From a checkpoint of a small transformer trained on Wikipedia.
Size: 25 layers, width 256, 4 heads of 64, 16.9M parameters.
Architecture: biases, tied embeddings.
Training: a variant of Muon for these matrices, 541M tokens.
MLP neurons of a small language model. Each row is named by its layer, matrix (up: input weights) and neuron, and shows model dimensions 0-127. Each number is 128 + 32 x the weight over its row's rms, rounded and kept within 0 to 255. Numbers have three digits each.
A block is one neuron, or neurons of one layer that tend to fire together. After each block is what it responds to, as a language model described it from the Wikipedia text at the highest values.

L14.up8:115121064122123101141095148121095117117150103126075148084085157084152126109128145115222163158152170157142090097165109119081083214121104104104136085144095147150088187193103088108193134153158124113115106155160166124139112156105133045138111083159147093130164114158097142153136139108112180079151115114167184121195105118116150117104091163099182165171107083072110118141134101096162137155136
L14.up182:187141125105110126097098108154163140125177127152145107102192092124128093126155112078242122114150118127138179178091144156157128115165137099156155090191102106124112152099112151106124112103155144109087096117096131177123165123132154115147149097137085165087149053071136088117082200113175152102123122098179087128080159159125125159120117147097133169120099131120104115140101124117137147195139
L14.up205:170139107076120126132128132145102144140142087138117170143077157123121134119141187138172113106176093198120100134165092118142115161123157135167124108132176122077093158173155093122084136153171153144139125119105156139094134163140098068144102104150156182088155089093143072104096130058160171109161146185164129033077165131120149155109135124088155207190109101141151130122127165149088165118095
L14.up383:154140049078162144180144133164170200172151119121080115205109157113068132144201102081119115129145103163098148133122151172136152120096159156134145128132126181096115165091110132146133112133145035178193135129076176107117130086124097113155086157091136219130138079140108148161116128125111120153112125103182070114082099127084175182169135123109111179111112106166115156185179145199133151161097
L14.up468:146153120137096112204149112133126183139160124132147072201084145135107169100089106134153136145149081128108174109209115125102158117105112111119053074147116102074097137117142215074059149141122151109109159137206144071143164131128176105089152119191173105085082164125108157110131162102068101134196148128151108142127083154111150110138155106116097159203091117115156110128061172136109088117139
L14.up480:143150131123081106170128020142169125084197078133062158133096147114100159125141191116105122131150117150102099126146164110175138155034144171151114159119134111090091172167165110129158135177094120108116177163077064143131131120083068147076123164136115128136110181110110171139090123164107121125121159146187113105118117131159120137139119153076113133164103156122160059144110132159073088189125
L14.up523:133098111116133158145084131101127073127155139166153170114105083118116144108171187159150131062130151162143077196111047121110144142113167093107115116099098073149124157208130106103128130115171094088175133133122137175156114117145191131081087141198152164084103131140096058195112152172148116084187167142150156175151112092084124165183103094139131090078112139150135154144078117133086111195149
L14.up684:138195143113121086138092091116156145075148115147127150132112150082073124078199137140131141093133095154167112145089134123110151102124102189139074152124129104114105150197080104156092155121153103145185107122177103099117142099102131135103126141080143149132107104107103084115084132176097173130169114130106133194164133116132109111163104105178206114099146192109174197123148144144141047152143
Pre-participle adverbs and auxiliaries

L9.up39:165123157069113125164168076175120130129116093149109110092106204146138133156116112130119102064138113113091117122124148101098096084138130116118165132045128076114115193117142151052146138171093129131147122114188105189105126120124123168106074132150141199118158110155120164104191124118131125115127135141117142176089047074139146179209184170133169112092118050172146125154112066126146181150104
L9.up179:146122149123112169085159071164170104098138100140146116121140107142093110073107077141145162113097135133125154091153107146143157116139093069139167124120191134158182139118175148128189103132142091156151128097130157129145107172065204115142099149198109140087162140142153163110169168158147112077105144125122122167065143186197104115156144116153111153080140104089128133133100108120175143133163
L9.up331:107153079137145061122128090118139131086131104152118103126221089135134159147163147147117107103106143122122078099136127140092186097076125157128161073197130165161126110040097154134078108168151158126129112191132152143140086138142147146171135134067094134082124129078127144105111167128097147106124134154066149086087158116089082157085123175156091168120115124111073131069188068086159058118073
L9.up526:068155168238087145077076199146194136108124142065115114129088182114086156104109084170073131064090160124126097123162128142143151165111155146091161109154095113153093129171158154150129127122094157126139143116114097169098157142160122137153086133117128147157101140121082171090117139149118137066156186137108107149190133113138104121189173149076137135096170114100139146171122132120112101120102
L9.up530:091138131144109130065124146121090134169071132153183101116140143144124127107157168079083152168139156146117077135152110143122127096077102122161184131165051096097102156083116148114134196120078142099139125105103160155160091143083149162120115096140185138127112127121143168079093135149147133045114157141052072085123159122092131063154222100127113092079108083129166123124145099165145163150122
L9.up559:166181089100123119136131119160144068058069105156109140092180131103092103106105099143165160069142125085111078101166129131099146126139094094104105080132093099134117208133146083042090101133191174141095139129161143200115122159110186097102112107123150163134118062137086140143123083152110134133142133179103168141142109108095129081102116209093106099109120159111110139126107171159115178159174
L9.up568:107124178105104086065129081153112157113139095148152170105124115104189082090132166081136193077149091148067105158134126105127144143097110209134172107137137163196140109071154133179094150138144173205083115117168124116107177126102112093112143109179118152079144201130152134146111178146084130130137162101109080154160136108171093152108074121177091164145078107167065143126179196135108114163091
L9.up615:084112152085137108108108126118080136151086134160039104153124147108083143158095172088150147086108136128098106120174149131118141168080109116151145169155098085124183159113121151137029106163156119100140146167091070080142112136144134105122112084143135097162175183050151119148183097101165156156104180167080076137119092115100247130194065102123108128126084156125166171121145189134148146162130
Word endings before dates

L14.up44:182158120086210135083134118087109083148091112138128094127124170184156119162157114112142144047101073123101151124164118183037110108121161098090107119134133135149077113123136157175122140145073144159129149141186127153131115150114165091185089099154103128119129065154084152142091106143137172137141195129157170173146119108130060180095162156096093121121144065107072092173142147136146097146126
L14.up48:042164153081114097132125148185140113108096151140118146152104094144087127114139070111126123132147124139078124093143127148102138101091093077117115160097090147130104137143154122132110155161141133126106144132151138089058068129131159123135044141156135189148126173140099124107047101086124167135156121181104113149159126097096157139165078116117129132046162185159105186134165088162157136143125
L14.up275:135173153101123108164143150110078096162136173182041147174096112122096120120104068141183115134157141110104168111170157129128103110120143119164117156107158165106097157081142147104104167111164193088091137105160146136134155020103164149167098132147134086097133101176065112093132084164133160156127169117123099156135097144157116066177088208116118140097133113144146166116127146145151142100143
L14.up442:099075116093112151108106103136173152115086148129128100120166149123147163113196115155103134118095082152118161106175145164163127117118144114093130121092122133140101175120134182133106109108123178142123123109167163131155080178121175141106124128094138137128147168104178126162205130142097101107073175135084127142124133140174155108110075144051135106183146094153160100198113112187104089144152
L14.up478:122154125113103117138129174190079132141136152178114135104128130196165150148127137129082147061172164145154175129124194123088142110095146156195156128130149150112121165082110105150102230158126122105149105097104133183109157142132155175110093133169153122116146170091135181183131117103155087178130072161120126135136141144127073204141118075097123094161197120085122128127146187122136142079108
L14.up552:145157191065159169139141111145103124149161177142097142140139133135137110148146123140137138158077126138091103111157111091174089146149054103135132162144126146137116102099170076121157146075133147157144155129139104103081095137097130087141131123088096184147107159113151054131092127107100200089123139128120141068154099053123183072159096169170154155125068110084119172136135107153209101134179
L14.up636:153170154145183118164159063063127125100087102146063133157155160188097085106171091107158095140149066077090151156173109124106106096098094122088098145122137215087118133171161122158083127154103151181144079089173163171148133136084117128099140060111105131147168207121105158125128112139128120149186157096094159084118099085172133093191122092125101117058114098096159140135136101109162180157138
L14.up761:126131135112177092121088108113133114019149086114084144172045159125140065089127153132085102092156067161085156113128197135132164158105118144091146127120093122125185131110159128139120173133109078081124120135132162057127127156089151109124073134114130146116167080087096134068149149138201126126078149114111179142145121109169094145137150116114084138150089137067170117140169087139164112108127
Date-introducing "on"